config = dict(
    n_layer=10,
    d_model=512,
    n_head=8,
    n_kv_head=8,
    head_dim=64,
    d_mlp=1344,
    vocab_size=32768,
    activation='swiglu',
    norm='rmsnorm',
    norm_place='pre',
    norm_eps=1e-05,
    positions='rope',
    rope_base=87700.0,
    rope_fraction=1.0,
    qk_norm=False,
    attn_scale=0.125,
    bias='none',
    tie_embeddings=False,
    parallel_block=False,
    init='uniform',
    init_std_qkv=0.0208,
    init_std_o=0.00465,
    init_std_up=0.0208,
    init_std_down=0.00465,
    init_out_by_depth=True,
    optimizer='muon_variant',
    lr=0.00998,
    beta1=0.95,
    weight_decay=0.015,
    lr_head=0.00638,
    warmup_steps=200,
    schedule='wsd',
    decay_fraction=1.0,
    decay_shape='cos',
    final_lr_fraction=0.0,
    batch_tokens=131072,
    seq_len=1024,
    doc_mask=False,
    train_tokens=1766000000,
    steps=13474,
    dataset='wikipedia_en',
)
MLP neurons of a small language model. Each row is named by its layer, matrix (gate and up: input weights) and neuron, and shows model dimensions 64-191. Each number is 500 + 25 x the weight over its row's rms, rounded and kept within 0 to 999. Numbers have three digits each. A neuron's up and down rows have the sign that makes its largest values positive.
After each neuron's rows, "fires in" lists the words (lower case) most often at its 100 highest values on Wikipedia text that the model never trained on.

L4.gate649:495500532468494511448511506462433551488512551529502492501506470493490483487520484514549530479528554492497508505501489488503526467503457525505459417481524451483496454507496481511510465519495475482454505504490505502525502503533488537518466512535519493497540492483521524480517517488504496504525488495519496485491513503553505491500490516548536529528518504472461499531513496478475492521492
L4.up649:439517500499513447521495489497520535472516487472527510525509491474516506519493512496448488538533480498463507506493513483500491514498468530465467444490538536469473497561534512473510504470467512509546518478540506505515499497447526491481517515486478489479473484475499551531522479481526487504470492516509506504514510531509492501489506534462471503510502457529539528467508539507507524513496
fires in: "on", "of", "about", "in", "to"

L4.gate317:496521473520518451475476505512507520472507514493492508478499500540510487485506513517485509543467500505497496498539492493490511550552477480532484474456477516529473494470538516508508519476479527505518507476449524524486514509495505468499515508470443491530522469510477506507489468470474474513474490510514484477511508525503470483471526513510514531507505534486491526512463486461512501533464
L4.up317:468549456533493497489522508493484522518549492528527487498488527464495533526439503500483438498506523487479504477523491475502477500507485492515468509501504467474494450498499475544494497488512487529496515497534554483498466494466512537513526523483516529496509482461502508519493521505517497518534529471550495525562526443511498473508481542467485568502502560542490476528499472511492491506500
fires in: "the", "best", "national", "liga", "world"

L3.gate1272:501500454498495498492495466523487495491482496472506493480473501498475472527535514522480515534486512529497479484495550497511526488536539502495500453455531486499487556496543495465498500456523491533521481563502482455512502473454462496508477462485499466482504519499533495522486459489550488502518480534490532561462456517506500509528515533493514481465450470524463506548491497501492493473496
L3.up1272:507490508507507527533502541480470499499507519489457511479500463489536515523536478495488505513488474540491498532525499499462483491511511518509464504501517481519504523530517480516538444517527553468468513529529520582508512450482480492532522505503484493493474504512536537520493471483489502477509505494433489560490499522466495475505527478508498446533482481532495510503535514464502517487531
fires in: "of", "that", "the", "its", "in", "by"

L7.gate129:457498479515557506517507453471447516527497518558494525508510497490501478467519478480525550542520489498516542503489516492485512460506488528525524542489500521457530497460522482466487473518515482526466517485532494449505545520489492537465519515550496509492483464480491509504518514525529520489483508532513464520485518489531492511508488456527507515529496472484475573491517506568498509488475
L7.up129:502473524485506445539497527489456552501464498507538479488528453483454451506505492445479515487498491462511501514481523518488490524501519496520508521501519460506524484501489541516498489526500520485485473487516514514532544483535494464489492508500489508539504545500495524498477484511483492488468526465476559477459471475488485515507509486551470523479447494505470534513516506502504478475502
fires in: "the", "his", "its", "to"

L4.gate738:484508480505505526533530515481478544480520490516478504521495494463528488509512484492499516469479510506487475525501519503473548518514484522485515517507507440512522510531505515440548552548490533495521518505485534494522523496528496480546508520517518470491467488486483471481511499505464465496510519482533497504550473492487492479463496509473531472503469526487480527561559489497479487516485
L4.up738:471498472539539530491501509483456527505492530527493435488495496502520493483492533519477560486502498488506466508516462493482504473494533473462523517447506493462504536524482541449491518516490509496483538499528498488497532483484499502519489474482472472526507497472522510457497525516438516504493494500489490533509508512493460476488498509522479481528474481520507501462450557497511486487495
fires in: "and", "than", "to", "as", "of"

L3.gate867:502479526471515488504479509477507485474509493495520541487503502471532502484494529525492486492516485509444486511483466482478534432486530526516477499445504501469504519490486502508490489528480444480481465477534545501485527482487469539512515476505496513504455512481502472527482552474506527524546486558473514473494483492517530480479516490472528559531463497505517510548542518512492468523566
L3.up867:500538475448518503522488479543511492489526545561500497502562504527506476488469492516517489480507491464492492523483503510522511528516465507471480480487509512502493543494514493520508504525540472506455516458536497516486525470482513535491502452479560501487476518476484478508529462516495480532499481505522507469518541514497541513487524505530498497504488532525480491500507498474544532479511
fires in: "a", "it", "one", "his", "her", "my"

L4.gate1020:476495510507524508500472494496516529500458502542459515525511487521525445486516493503505466505505500518498481482521505505527487424514521511478496493495473471506487477502540520516453526527469494483466479578498455438534493527504498479479499520476539481524511479498525476489550516498496448512518506463489529515459499495454470517504535531493491479538496488532511484450522475484505479469530
L4.up1020:488483519468535521504471511535500516510520545497433517459524526510456484510503489479478500485478513491462509473512486447502493449520489505471509509474514518484525481499472467521521522518517521498455464529467465479506503526482512509482516512536446498498529474519515494535502496486500469497496485476548555481495477473519517545492513519458473506535483496471529495483530503447492492511506
fires in: "in", "from", "of", "at", "a"

L7.gate1288:492491490518472482539464513495497548486515515499509500508533505509459475511509524526501520507500478509495478522480473499527504500503480522478549483475538449484460458476421483520527526492501512503532457536476571491498445498496474520513459514509531514503533496495537536545491496530475475507505497541498496543484504502476524507491469500513566525506520569477482480454523480540496519524547
L7.up1288:499502535502514527490504517520485468485484499527469493518514519488465494513499495531526520503510507496500493545492468491505499496506527466545521465472540489457525497499516442472513511502502516553507467509458498472491471536496475488484485515506476509542498543485527467506485473455487525486488519493513491529499476535487465504527486524499502469498526539510513468462481491519490529523519
fires in: "he", "and", "was", "they", "by", "to"

L4.gate1213:475494494489447494474532540487511525523509511534473479526480499490486518488505505513486516499485507509516455528498510518499508498500507487401530476520501518502525440489498523500546523547508495568555503500495522469511516463487481507501482507453509482508543475491569510448497446502518508519483515503523499489488526499484516502491441512473502576520484467510493455487533525498528483511478
L4.up1213:485536490508490499486491497515493497477501504512507510517520538523499494512478541524473484494529521494543458508514468471474557524503507557463512528520517514520531512541531502505517458539479465488519484434503482495513490473506476553474498471476516446471496494539532516462529541503482497477498494510452473528458525491485508530485470508502465488527477534521475505524449549505500470529505
fires in: "of", "one"

L4.gate881:488515487528490506521513491540496504507501482470510490516510514541494468526483506516501527506486467570502511513520537499466515485504442509475484525512506481465488524517490493480454457533501504464510496503490463489551513437476491486526493522500513500483497525507538509533482512483512488457489504505519503511507480464509449522497513539514477467472474508504503481489476524573475449517500
L4.up881:494487507512512481525462544526464516500523461479505494540492527525480492491505470508535530547459454488521490482476511456494520483475474531459509485474525485436498500507522522536523485538507484485526512505519500479527502501531515493515532491509521478521505480475501482500483497492510544483476477471507458468537526516530497441489503520509464473501497465504484527472480553491505490470478
fires in: "of", "since", "to", "under", "from", "as"

L4.gate1186:491510447463525524519490509492490484481496504525491445534523490526509474474523451513478488489552526450470502495500518551509555518507501517509501507502491534489493531530432523511492538506495518490509503563494514520505470529466507503541452531508503469510505536495469528515526507486450514490513545437481499468517482505460490509448497523518504487513470479530488506500523518515493502478501
L4.up1186:475526525518513444505453492560494481494448500484473511501523520480568500507512479530473522516478556503488492481466472500481450487490488520467460536513504466520503487549509492528467456528474481517517589478529498487525463486480495494523526505537535448522523496531447532451471498475492477455472460529499521550506510552496493525528489498473461504498450443493530496476500487464471455471539
fires in: "of", "over", "among"

L3.gate947:494514478498488507487481478548500510517482476545558478488500516505509497505490519534488488493486481462500509482468537516516500481505524497483465511515525505491506548513534468492503510471519510470489507469522496494497506515514530486504505540508545472508505539492542525528509471496494500545526495505496533523484521528441502496493506504513463481473499529470488482527497481455492506530471
L3.up947:480545483496480499527497481529532531501532521561496465478489506524491534530545515478500488516513496524530513464510475448471491496497472500454453539477521458519517497533524488481533508511502501476545481531507503496461492464511487512510466525450507510531483529521510480553489490502505517502506507516497524539508461528487509502453478499482533479481491520502491509492482537463492482553453
fires in: "of", "jike", "the", "lacour"

L4.gate1051:481500485445513525492483513515519513507539480495429478521491501469518538488456513521540524520455453513502500489471522501509514469491529524463491466465508479508476548494518476515520494513519496527515559480501525516527465537471473482500510518497508493476491471488507481508458533542504519457475459501478523488488523514505500507509513487507554465506504511503496507547496474524481443516519
L4.up1051:457511483478512525520465510499514495498538495501533482505518494556503476524463463509500509482499490454499523504512467513494489476509538495548503513491478481541508476515500520503478505543504502509481518482471488516503482461534457510519536526493483492491467508503508499442502507499499500476491490489491453461535493453476504493510468471444531460524488501465503517528497469495538486523502
fires in: "and", "then", "later"

L7.gate1226:546506525521469467473444507527455497495511519481523523498526487519468471493501539528470536519507506467498553502476488509479500478486473489502524567484522498505509511469502542512480519489513536491452482507522487521568499494469498496521505528514482474500498510506478508458509485532503467478493522483518552518494469496467492520504459493493435530486493479487488467475495534461498505451525
L7.up1226:511493525460531555507552485479533507561515484510470505486544492492474460485495541459509480496510510483519538539515495469459525496484451446507522515521496462461492486488475466540559483491498503487442510431503490479525500510533496520543496498512476458498509488527506488452482480441497494470534506452503511497493510507517477494509465483522504489510475513513509468477509506545484491532525
fires in: "in", "into", "of", "personal", "public"

L4.gate251:499475467519482540492489504486526463471537526509552480522551507482509442518493491501484495477508503508469529487472525491505491520496498519506545516496514524486504520530487502482461494500463527489512470501586507452504484499513503524524488521485538526474507506503488508494525517518481509477554468476514506534481506557480535536445537501515504502509506524476490480540486445500505516500460
L4.up251:504453516524506514520476526466484482457505502493478495483544508471521501562489508506474471451505480516502516468522466501510454485472505479486510492500483499535503499516478478529505502515512542513525519492479511495523479533498451488537489513536530524504498505491473536492488506506457500495466505479514490495491506472554484540521502499498509494529488509503547510506494462524493495490457
fires in: "he", "it", "having", "who", "would", "they"

L7.gate1026:568520482439532514469487521511473492517481493464525504513505502494517490491469471490516499506472515485534521493524489513503525538494526502491508492468526495543533470498517519384517479473516492490481526489479527523517493493495543479515513489509518513462459501485485511516505493481499511530505502509535490533498514479495560543498539518523516492483451527520515469507524495504479499504515
L7.up1026:532550499522502467506476484475501541500518522527518511503512469517504485504477459486533453532534510534478517481503544504507469479473484539484510467509470542492462476527571512509520489486482517536511509495541445507493502512475502492496540500461456498482471560475495512481512506483545488509490507535477529527450445502502479494494515497472516503493492489491526487509543527475540476469506
fires in: "for", "at", "in", "by", "on", "of"

L3.gate67:460468519550511520504532539551501496498472546510523513514512529535504504501492532517500474465465542510471501521460530477516494477508532464485479530477513516505538482458483507520475471507523512549478528548526461535508530469483471477472504513506562516575494481447468510485495481545500484479512495505475524499544506534529482488536508493514482472501493529523506535520484496511546491469495
L3.up67:482469539516505477487497501504495507515504513438563516533510530528534467559482515482487521469490493473506513501458497486504546504476537468495488475453515543505567518454509501498465521500496449486470551501486512494484506510485559474520487528474544514517487451503487493535546472485503476524484480495507486478521499539564488499453463548497514510506474532550475492486482496499521510501518
fires in: "the", "a", "an", "after", "that", "of"

L4.gate384:462490510526485478510464543469469481477478517463497527543515502542507506525485487462510507512470494494482506556515470471473539471494515487532530509488515490508501481521502501544520513507491469529505493489472489495480524511527545462514472522528512502490474505475514476504469518478525467521500506540496531471555508512520516470489511582472564479483496475518517475498471506509507507512533
L4.up384:519495523496480488500486509526499472488512522518510506511486520491472435500505484501538490485499481529509478482488488479483452535495483469526521505545478476494506537518500526502535480517494464511519512462482504518505502486516471496506510461521481485510497522483494509499503520496461549534467496537452528473515563483472505508463538531490546538505539472499489465505473504509498511535521
fires in: "war", "world", "states", "kingdom", "ii"

L7.gate377:535508487479493544531516529487522524540504499543479489486486536494509517469478499470483472509497533530538452512512490499495445501539459482535476526459456477493514534455504518476478505516458508514512493474515536520525484475508485511481460537527507531508481498495475459484484475498529513487509464494515505525500522499517513533472472516475532468535528517483456542508450513494507524524474
L7.up377:545511472510485503525499497528502538485497501491511478466546533480485485550532485518473488515498502484503496519512477510487491502506455494508548498443502527511481496509511514533524505506520504519496504436483563473486476505506450505517464478506465520501483547503538480429468501512537436501461471501519511505496469497472497486487496509473490492500495514526489513524509527500507469459538
fires in: "would", "to", "has", "should", "must", "also"

L3.gate287:506513521505485556510514498457523486515453592466481470474498471521536454455426516498512489495522519497518509473515483532535472481487520514486522510484479435487502520513523507510482510517482503453510461489550460475503516481485494504541537487467470481486516461504504509497509511481487500462529543529477503484479494499522513455500499492475491523525520534496500503503538482563469485462513
L3.up287:502472505477479525497512501516479492483507522521530554530519486489512496523484526530467481513526458456552513529466471461516494515504461529472500456439501497545508507455488527509465524501475488535472460525509458435474464505466454511500526497505489494526492474473505544530475517517539513511515481472498501524510469467459486469439514491471504508515511499539516505520508474514481515466458
fires in: "with", "a", "the", "an"

L3.gate407:524479537506492533512475534489502521486478551509496494522443522514500469487520510449488492505488472509499483524488518525478488463510472485470495488501524494493496483505523546452495504503454515496482540507500526495527555477514517518462486492449491513513544515506527494496499470515474528494478490468515516441484520502539497505525520534485484466498471517475509515479471502514505478523520
L3.up407:495465524511501553504514543487526501488473536509545434501503532506519498529480527511519513497515502497525508470495492481526498495492513488487487498494480501493516496497491510506492503489452511506503492551498521499498504443456481513502480516479480486497481531543543540455485460492476520517490484498516488487472532437492529496505443466473468465525504488504497481476494488529546516490534
fires in: "the", "of", "on", "about", "with"

L7.gate943:433509470453508501503476469517487526507483534481478482491510537500491447484485492470525469528515482486474529509551525500506534536478492493472493513502575520511509485461524487507515504512509436505437553474517532496553524507507483492519495486490510484487540470538523501473480467513485498520485492481510525469500460465489511503486505491495539536473475479461509511500520495509486533499510
L7.up943:482500493424449431514502522506521521522500514522455489477523497535523493526460512521487490497509493486485519533521517499487537512508475488510494520527509468485493475507535485491518462519448494500467494493506513452487498493483489560514519520481485562514499494493469482467491517488533481492470491448536539477546489497467514548501474531470470539461501492498509490457518485488520530437542
fires in: "of", "the", "that"

L7.gate945:502493448523515517488508477491491517487533507521507499564510513496477495532500517477436450529499518501502518486513491533500513524487501514516522541500505504516528526466546523492484529535475506469559451521522492493480516469516478495490457494483528497520454497467529538467528520490498523497540512521474533499495505519467520496495510525486519503512525551536506496491531486523501524522539
L7.up945:537506469472479515522506484484520529500527485512490516512507503486477506523459488514513493525487521505522480467470503493445480515482494466538530537471536464501490538513509520479552474494445505472503524535479525448509507498471486477453497486475534514479526506464511500492495534463475536482528503471490557499497458516512521495505532489479503500501487505470494522489518501548507559506488
fires in: "at"

L3.gate753:430530516516494466513524492493440477497492523482532516468490484514520518521495498486514525513495467475499503493537496477538550513486476502475502535489496491486483486530478494479485486503445519485499514478563515504485495524485480529507485599466540470517449482553515476504484501508484481552518473517467557473450487505477460508467486503512501494459518499460515513513475463508494542518498
L3.up753:512495500479482493471479572508525517503455480531500483491494510511519527493517467512497518504551485466506521497500448486498461489500491437465542495510518532534508510501475525536501519468450532450504514511523495521466531497492486493498481523484509504504529480522467517479469459521456530524467503490520510474519464523494495511498516530521500498450505468501484567508505494492466517462498
fires in: "the", "by", "to", "faced", "against"

L3.gate668:481522457504450453451462477548504469499480503477499534473498492495496504524487527511515506498520461496512478483491490499545493529482488488512490504489469477516486512483542460495508489538512501492559488503495508508535519495483473480508469508485528502496510490470501480488506521462461539500545523533506503487502509471520505473481467481510536536510515510500533541462497517483515490473462
L3.up668:456522486481504488455514521524504514503509505507475489477553508477515491487485566485503527515506527517535505490528503507508521528491489496467476517491528496458516486494521477503531495476510541498523511509519496527512471493514487455487459534470511568492528495495512519472537526505531480483497481545527519485483523557514509513522513497482518555505509510510537503497513498467497511527484
fires in: "of", "ofakim"

L7.gate285:488514519511484508447465516532517507491515510474523503519519526537499456547467452471475516495482469498493533528510498509498531457490489542517523473485468494547438513530504522498472516502489488540492452507497529545467526461490513527487482537491493494481524487469490501453498514500498506493482484498505498477472470511492491556533497505487521513486483533484509466482510463519534479500509
L7.up285:492528491498482524505512504507518474523484532497501548492480503473528470520490471499509520520507526488475520461533495469514476497521505496471525506505470491476521492479436487469436523483506511490552481478453504534485494503488504500497441482482484515530515533508506493483483512531474476478475519522506506511471466530536518546560465420500484518524494514487511544506514517489510506458498
fires in: "and", "he", "they", "who", "then", "she"

L3.gate511:514495523506531495535531504492514490487522518480469484544491471519511536508475466511476489542528508488553514556474539477497511497481449476508517517515473551473467506520512495504482479522532487488495491523532482486501485504471480472502478491515509524476489568545502522545481561488532471515497500521492482451465491525451510500535524517510452508510510524520468473503474518480495434510499
L3.up511:491521456515515508480492503531478478518518535527518500522513515527484506475480518490521529515498506479486504481506519533509553524479487510512547531474490511496543516514518492530474496499547498489511499521527506505534497539487503515453491496506534488503463516525486491486521446495508564529532540507520489472473470494455527498455512512485474513513527530529484510564484515466510536529504
fires in: "of", "to", "with", "from", "by"

L7.gate233:512486509510513473501455463473514497500451491508500501503474500488488516525533526473502493491483465483505502535475503521529469478518531513502520466491533496498428504496559554522512517475455517497508569497496507518504514527491511484426474509483496466455514515508523474500491504476485481537460535501480519479510498468518526498512516506488481516491503510474503549505480475513493492511501
L7.up233:481485513486490543467475495486505522502525499525488490476502531477483510520506487512506440551482449473488534496490497500503504532555465492474528553515537536481494470478494433528493514439522480548512496531446454501523478491541472476507504504472494523519543526478481507546533493456486515508539489478502508500522514495487481490516497545521516449508535483474507484474460514502535503509546
fires in: "the"

L4.gate1333:510478482519520534475467524510482495496489545486556454509527515487484464488486457555517490515583474477564540461459478491541466481540498478491485510500523504494516479485473534491491477487515459470507501470487523552514501518523507501539499480527508524492460491542500535499486516506488534466504458515467505486495504477488478468501563500490454531518495497506480539496511485480460506457497
L4.up1333:530541528495505456510505530505493513556486493482474488464484474539484547435468488499487537488535463473491515504480487497546522510522481497525576503453487468528506525524478490473489504473507472484492478529506542499532465496466491482496525518492490453497533489513522553462480531502507532514533521507505497463494463476465491527505508544472525504523525488482493494516494507514476504517506
fires in: "with", "for", "by"

L4.gate1166:448486524454500440537482493464527510479488438478492518481494434489547479485511492483549529480517476538495517460529503511473464455532504506496522476498460493511543511462493522498516498522496505502540481524503523480524535509514494534479498500516507528494476508528499455482473512503542550518491474543498475469482526499445547528498510486511509522514535507514464469498484500488545485521528
L4.up1166:469472506480483420498547485503488485490488523521489559492513495524520500503489475513478485512465520499441511531515508490451511535543549522489517482455497484513509497502486492481533528513512509523498516475520531488455467516538484478463496471549507497482539554548501503468497481513539521509498509497499456521487509511464524509519532487516515538499538522486493471496510485498508497485506
fires in: "a", "she", "it", "an", "well"

L7.gate787:502489510518495465514504485504529469522488539496482465506488504510526457507489500538518522507511479480521444526500501495506503502477484501481510529532474482484478518558523482449527503533475502499506496509504471504484500504474492467510502541529530486488537512499537483472542518492531532474498493499516520499496467457499511514459532494501502487516509513526500544521481534514513526443514
L7.up787:477472499519485510477486486504532502491534481503511508496517461481499481466473474496493476539503514509474518499530474492525482497488474485464483499470475509494487463511508479523523507513464492534491522501479495492486486433521469555517505537491495462444459427480491495431475509460521479487504457495505469538504460498515479496471476474486454487525487491515449501484456481480516490479522
fires in: "of", "from", "during", "for", "among"

L7.gate1158:476481514501491476495528538522468504522455492536514486524499527507475495473504503531476486501503455509536492518456505437524500542490496493534481476474475488464509545467529541496496497531534503457504513444475496477490434554486514470482515477503483508517476518480482474493522488504500495493467469505531521462542486496500518512483461511525467481539485488517561511471453568494503529479470
L7.up1158:525520496519473523434490470496493479512500538489484477475507470514494548509504476522477520489503490510482496545494481481488474504517491491522490512520482510504500457525507491544524456456554515519495470432473495531534468489512483538522525511463488568539502536506472479542510500508496469476483513468535476526534490526497519487493513494503525507520566510514512481507517461484512515485492
fires in: "the", "0", "its", "s"

L3.gate351:454491514488502471528514479532483487501515478484511485484495522510544455525523535538504511527538538511498504455462498498483549487516527528458521532540502513472540499517513500519521522476519553518470497551486492483521503523512470520522506507488518513527492506493495525510523450493517507473484485501481473527481496523463469423503484511534497548543497525520526492515492520526526490470492
L3.up351:513530490437524492528458528487480488517499506494475496494503512491492487484492522519499507489532428501446473503452543506504504492473489539461500527524443532475507489526479484499522497502478492495539560484505484487508472511504496473485508533564509541478488492453460494449480497492492482495524490542478515510498459516568480505480436533506498505548471492527503533522503509508482503493537
fires in: "of", "most", "not", "more", "unlike", "that"

L3.gate593:482484519516518482470522480502510475510487485507498473514482505502448472498505517502494485465493482544471471518515485484579472541503460492500506502453461480495480512502522527523494469511503486502468518495501480515504493460521504488475462514484515468509480496489488508471467536492503511510479505518509502495519469509498447535495511504492491506491514523475531479489499447499500428520528
L3.up593:540496517504475526465494468489490489485496452473440530499524479516532489471504498509507509508516476528474538489480489486537484512478505510534516527483452465493475467543475495499497546484486539494501507505490445500470514497487491435517441500492485531530504455495508485548480460505475498516504506553463501519520520505488531513540563554427524503497477439481499478482499492500489492491519
fires in: "the"

L7.gate576:512491494521475469432502513504480519487516507494499484515507529552460509487530485510469469475485448487490483479503468544498524535492483540514512496505517448558538517496538525529503487514506484525472469488506486499459420550499520507504479579532519500476515525507488492484534513463499476491454509484453510509471555494489481497530457511488473531515491534522515529532519461482510523493511
L7.up576:503518464526517512465500499496520468507502508515495524483481500498475482546539474551500472582517467492490504514503484498478457487477535518479521455550531460492516458468512492504519521501494461491532501494489505524481504561535543528543505495515529497475474544523477476532500526482471499469491523575503487478460511479517482511536495467523466479486523497484521511496508511472482507520496
fires in: "of", "was", "public", "state", "is", "the"

L4.gate660:540470555484499488451524511506517528516506530487511515551525513508493529470520527505503508532534506507532496472515464504512477530522495456492481493533518519498502475505453514471486457479488488529540483467514476493482551527537483506539494475491562503498521508520432491491445473493462490560500487506500493476467513490500442508488560534499511520480477474516585520509482444538494506496443
L4.up660:524485488510535481453486504518481495548505480498482489560509494529519506503509444545482496493548492519534513507529439503492513500492477496502470458431498468462483522488520505525507456498472480534469536487535488485485534529509507505515503516492503456526508492515426491522461502516502506536497491505518504462456529504457450508516518521501485546510540498539495552522460512460477482484479
fires in: "born", "a", "after", "by", "on"

L3.gate170:520509468508476480489442474528493499509473501520519498460541540490477473508461562504498532516483536496539521482513465564538491488483541491512496489515503493549481539469487475499510503464460486523518474456530452538541515475522482517532478486500456475495499552487494501481516533525513463506467483484494529512496537487478516462472515525463481481499508497488501508504534474512504528432542
L3.up170:484491478507535512513493530508536501461525521523508467491517526531496477496490564521503503506576538522479505495488464511500505452494501527478527477523532490534458483514515496537512487489491493475518469506535485526500523516493431529515467488513508499500533501506487527519500552529508480486519483482521581429466450493441502494439516526484490517475493551486478511483521508495516531471495
fires in: "to", "of", "in", "at"

L7.gate1289:503512512475491512493492519485502495515456540468491505496460480502487457514476507530486457551534481523446512533539474505473521466476481478507531487470494493507491504512501492466504484508489442491448494497512500489508534524500504515526499512518494488553486503476507509555497495512526521509491514506502526499486456492534538529513506515490528512427519566511513522546489487545516523492521
L7.up1289:498477513517504478482481487487508526499464564506517511516527451497494477467496519488518532539481452527500507482491514536449510468520503501508497497491516494546466512496494494492512481469534447538534506537498512483538544471449510479536495530538490536506493500490510534458508497514521501533508496518542491491481456527474495544523505473532539539486487485456497466490493535504490469474489
fires in: "in", "with", "by", "for", "from"

L3.gate670:532527517474501513517485474473515487478505478509521484519493483482454517545472495522520493512517478520514507527507527491476547499491472453513535466445523470527495514554462469519523533522525527479556546528493505459526492515480496483514528535499484471471473491510525480518504464534495495483500449493510496480504492469527480519488473521532512471516507469490491521532509515502509488502522
L3.up670:500493469509489517453487501504500559504504528477480494495515523492502502510513503448460503482518506450501493431480559502492466474495499503490542507486492487482493488566505502518503496507488496542509477483446487546463509499505464503497526485493428510486525543497488502515505470515496495530460558531469538470525478504484533501485527505495528485466494497501494495496478530476498514482532
fires in: "and", "war"

L3.gate805:469542484507490490462505497486503463487516474514497507490557508481538510515484473473462487506500532502534508485524517527540526481495479470507466500482512506500507517484579498506500483548505502496563465469494516483514479476501485496540490518485513526495496503526529473491474452498490489483538508528504500501501477488501468505482470512496512520546466485506510515435467494486481542509495
L3.up805:519481527499527497522481497521494532500490507501520502542508534513495490489488468470501497541481490525501505516534486531512466565533528503579523493526547529513541495505583522475540504502500518491485452493482499477530484532493468471509510483497507491501467479515497506492498492495476474485489523516485448498506521518486484456521483506474487489490511463519537515516473551479515504482514
fires in: "of", "at", "during", "blvd", "in"

L7.gate55:499523531477479537474502498491476525489556476519522442469503510562455518529514490487532504467492457492517474495493449537468489504460547530515527433476479469525477515547497504539491482514481525505490488521489531522510521442490506484508519480447519497475511515543510512506503510508470527552457508513489468478519477530516475483531543561539519485508513515526507504499504520498495539565523
L7.up55:524479511495468497503485517488483459473486466515496479545491488484514475541488485482494524492522522505527521515509440516446505527520498504466483484505480493535482478533473531519464518493561524487515511542497523493512525467532475468482544483473485488481536478499468512488496504521497509548498490488521503475512499547517487481500493511486500484497521527523522509504474555444500550489524
fires in: "a", "an"

L4.gate698:475524490509537468480526506464527499530509501482474502482503502519536505489521537466524539562513486458453524484532474484488476507506489477499523520484469530483530514525495479551541487506482514500489541515496497488543505495507486490521524508451469559490465478495506545493516497487513467496512462484483471479506509486539478520475527472520503494522491504547507470517475512500467490496447
L4.up698:473522500547510461492500510537510539582547500490497497487486523456511524499527526482522478496484509470506505530524513502467530539471490477512491523532489493491547476486437465496531513518509465485499459507446525481460512488526473542510504432492520508522479522445460523489563498492541516516491522501532484513507518476528472502462488547532478524506498533511486518474507492489522526483519
fires in: "as", "season", "the"

L4.gate749:523511468489498482482543497476479552519488477506522527480467487508500468500487492496482455511480447462488539522513505507512499477489524545467504483562472495501503510502514529516493535484503503502485507519491530558536506500476496462503541576539485507516478500485524502459501485537462485536529457528467534525512534478493503439491493523501545500498472502494440540517525511501525519509459
L4.up749:506517450538495480488525505457482452522516491530508513500466522532455469475497487508557479481536522480495486491508511503479468506448539541512514519519493522522541517479490473536515480495512416486536490492529476506519480517480486456478537500502486492505517466508532466457493509464507496539512467485493497457430532500494515474497492477519481440508436541467484513527523499562451537492514
fires in: "national", "state", "international"

L7.gate822:477534502479494493509532553490471476523501470505505470480497538498488494530482499513482508488479498552525495506522540500536547530499489540519510468541544508507519510531513475518517497464512494480486489482482505542476497462508499483538480558475482489489531513481507513484554511452461508462512494516477488485455495528523524475491500524481508483473502539491499444485544514483507496459483
L7.up822:520502464497467530556556494509520516475460531478501493520485453511475460535504522502468515484469515492497488501514479467524483502502498451454477480506514477516503464488518536524498495512502458483483532523487514457487534475473488522490493505478497477489480469501516485504504512485484518555464534492532455502503459456501472484505540487486472468466475471493518503494486490464487531471480
fires in: "the", "s", "his"

L7.gate302:481513459475538487432507512550491553446502488516518513515552469510503493490431441500485498522499524476504520507514486504520504464479470543524512504546509480499491443526573517508528484536439499524446514484504464502467505522485492496545474510522524496513492521520519522493526499524564498499501509505496537542500470519524478543472517517494443510492491528532509523437507490533520506472497
L7.up302:482523472521505467464485501504507498483484484465520483477538524505478459509486525507477511509496490493504541514489494511486527455470517481563522482505496518508449478514547534506555486522486490500493516499476507481467524498490512550523478529498507503485535479484515536514518495436487545563456480513489463501524465500534515509500502532483511499488545483490492441506522526499473550505486
fires in: "in", "of", "from", "at", "for"